Part of a small language model's weights.
Size: 14 layers, width 320, vocabulary 32000.
Architecture: LayerNorm before each block, no position embeddings, biases, tied embeddings.
Training: a variant of Adam for these matrices, 508M tokens.
MLP neurons of a small language model. Each row is named by its layer, matrix (up: input weights; down: output weights) and neuron, and shows model dimensions 96-159. Each number is 50 + 12 x the weight over its row's rms, rounded and kept within 0 to 99.
After each neuron's rows, "fires on" lists the tokens most often at its 100 highest values on Wikipedia text that the model never trained on; "fires in" lists the words (lower case) most often at its 100 highest values on Wikipedia text that the model never trained on. A number after a token or word is its count.

L4.up234:37 57 26 47 33 60 67 67 54 42 39 57 59 39 48 60 53 54 40 80 54 48 48 83 54 58 43 50 74 39 67 65 44 34 45 32 53 64 34 47 57 48 56 51 77 32 40 46 28 62 52 66 47 62 51 46 42 58 40 42 53 64 57 41
L4.down234:42 62 22 32 62 41 34 59 50 51 36 34 23 61 41 63 61 63 44 66 73 53 40 54 57 40 38 43 65 45 59 66 40 38 42 15 67 58 39 59 48 47 68 59 60 36 53 41 23 67 65 53 58 54 48 53 38 41 59 29 57 55 39 35
fires on: " on" 79, " On" 7, " that" 5
fires in: "on" 84, "that" 7

L2.up753:67 47 50 35 52 49 58 50 50 41 61 39 44 65 55 35 24 57 49 63 44 58 52 56 17 60 52 68 52 46 64 67 54 26 47 66 53 51 45 24 38 56 42 65 38 47 43 45 41 37 64 48 32 59 69 41 63 48 56 63 57 48 68 23
L2.down753:58 53 67 49 38 52 55 44 51 37 43 50 53 70 57 56 41 41 50 36 41 61 59 36 49 56 57 58 71 59 59 44 62 42 58 54 58 75 56 23 49 38 40 58 49 72 62 24 35 34 35 54 49 45 65 44 55 62 41 41 57 37 66 40
fires on: " year" 33, " century" 22, " War" 13, " years" 8, " Kingdom" 5, " period" 5
fires in: "year" 32, "century" 22, "war" 13, "years" 8, "kingdom" 5, "period" 5

L5.up882:52 44 43 63 67 26 39 52 45 45 28 55 40 31 44 55 52 44 47 58 65 43 46 64 57 48 79 44 57 49 65 41 53 30 40 40 52 35 65 39 52 50 51 50 54 32 52 64 30 63 65 61 76 59 62 57 57 69 36 52 60 49 51 20
L5.down882:53 59 42 62 53 55 48 17 73 31 38 44 58 64 44 45 33 49 39 53 56 53 66 45 50 79 43 36 52 65 45 63 54 47 65 32 59 50 62 41 59 38 53 65 41 57 62 37 51 49 47 38 52 65 62 32 25 58 42 46 52 48 47 40
fires on: " part" 25, " that" 18, " this" 9, " one" 8, " some" 7, "This" 6
fires in: "part" 25, "that" 19, "this" 17, "one" 8, "some" 7, "first" 4

L2.up1064:57 39 53 39 71 67 60 61 39 56 34 50 28 61 55 46 38 44 55 76 57 46 60 63 39 55 75 47 60 48 65 49 46 81 50 51 50 38 55 44 63 35 50 34 71 40 64 51 61 34 54 37 65 40 61 49 43 47 56 66 75 62 69 34
L2.down1064:58 57 66 33 65 65 42 53 67 53 27 56 34 69 54 31 54 41 45 42 68 46 49 60 47 46 60 47 43 38 57 49 60 47 31 39 60 59 60 29 70 58 62 41 59 56 67 47 40 34 54 56 40 39 56 56 47 51 31 60 63 48 37 66
fires on: " became" 25, " to" 22, " remained" 9, " become" 6, " ranked" 5, " becoming" 4
fires in: "became" 25, "to" 22, "remained" 9, "become" 6, "ranked" 5, "becoming" 4

L5.up1251:42 67 49 47 48 54 54 57 54 38 33 39 41 51 47 27 40 35 32 55 45 69 43 57 57 52 50 55 38 51 53 79 49 48 53 47 54 44 46 49 63 41 48 58 43 37 37 41 43 37 61 44 60 51 62 49 56 24 82 60 60 47 42 47
L5.down1251:30 44 47 61 49 52 41 35 33 73 64 56 58 72 32 55 63 57 49 28 43 30 41 44 44 55 39 47 60 64 38 63 44 58 37 49 41 53 52 35 51 59 27 44 51 71 42 81 61 48 43 45 47 42 42 46 46 49 39 33 67 41 59 54
fires on: " also" 21, " Reg" 9, " would" 8, " only" 8, " until" 7, " of" 7
fires in: "also" 21, "would" 8, "only" 8, "reg" 8, "until" 7, "of" 7

L5.up456:55 55 53 45 31 60 51 46 35 26 35 55 41 28 52 64 51 41 34 77 47 44 41 54 61 59 38 47 50 31 65 58 43 38 49 34 55 31 55 47 40 40 47 26 43 46 51 51 55 55 35 84 53 53 74 29 37 44 64 47 54 47 66 28
L5.down456:41 43 52 62 51 89 34 18 49 67 56 53 24 59 51 33 46 51 37 36 45 47 49 53 54 36 58 51 76 57 76 51 60 56 38 50 43 62 55 55 52 40 36 80 56 44 41 55 34 53 30 50 40 44 29 54 43 56 58 67 39 56 47 37
fires on: " of" 22, " one" 18, " front" 7, " day" 6, " year" 5, " May" 5
fires in: "of" 22, "one" 18, "front" 6, "day" 6, "year" 5, "may" 5

L2.up688:65 51 32 31 44 30 59 47 64 46 74 48 64 37 56 50 42 37 30 63 49 53 73 45 40 49 42 51 46 62 60 70 31 43 55 66 51 35 55 25 50 39 56 61 57 14 36 48 59 47 57 71 54 65 49 53 43 30 68 53 64 41 47 45
L2.down688:50 52 50 33 24 51 31 57 40 37 42 51 47 52 50 40 29 26 69 41 15 20 51 23 46 47 53 64 63 39 69 44 40 50 58 37 48 57 43 36 61 58 19 64 76 61 47 34 51 37 38 56 45 62 39 38 62 73 66 53 41 46 68 61
fires on: " day" 21, " of" 13, " later" 12, " after" 10, " century" 6, " year" 5
fires in: "day" 24, "of" 13, "later" 12, "after" 10, "century" 6, "year" 5

L2.up324:29 41 42 47 32 76 48 44 47 54 55 39 50 64 60 68 26 40 42 62 61 67 41 53 29 63 49 75 44 58 35 44 49 79 49 33 39 54 52 45 49 58 37 45 38 52 49 44 35 51 46 50 44 63 70 65 57 52 50 55 42 56 53 24
L2.down324:46 49 55 36 74 69 70 41 48 56 60 63 54 75 47 47 56 43 29 28 48 51 38 69 44 43 54 48 53 69 74 45 83 40 54 55 60 51 52 56 71 44 53 67 40 46 56 64 65 31 42 18 29 40 58 38 43 48 36 42 46 43 43 59
fires on: " place" 16, " him" 12, " it" 10, " award" 7, " service" 5, " position" 5
fires in: "place" 14, "him" 12, "it" 10, "service" 7, "award" 7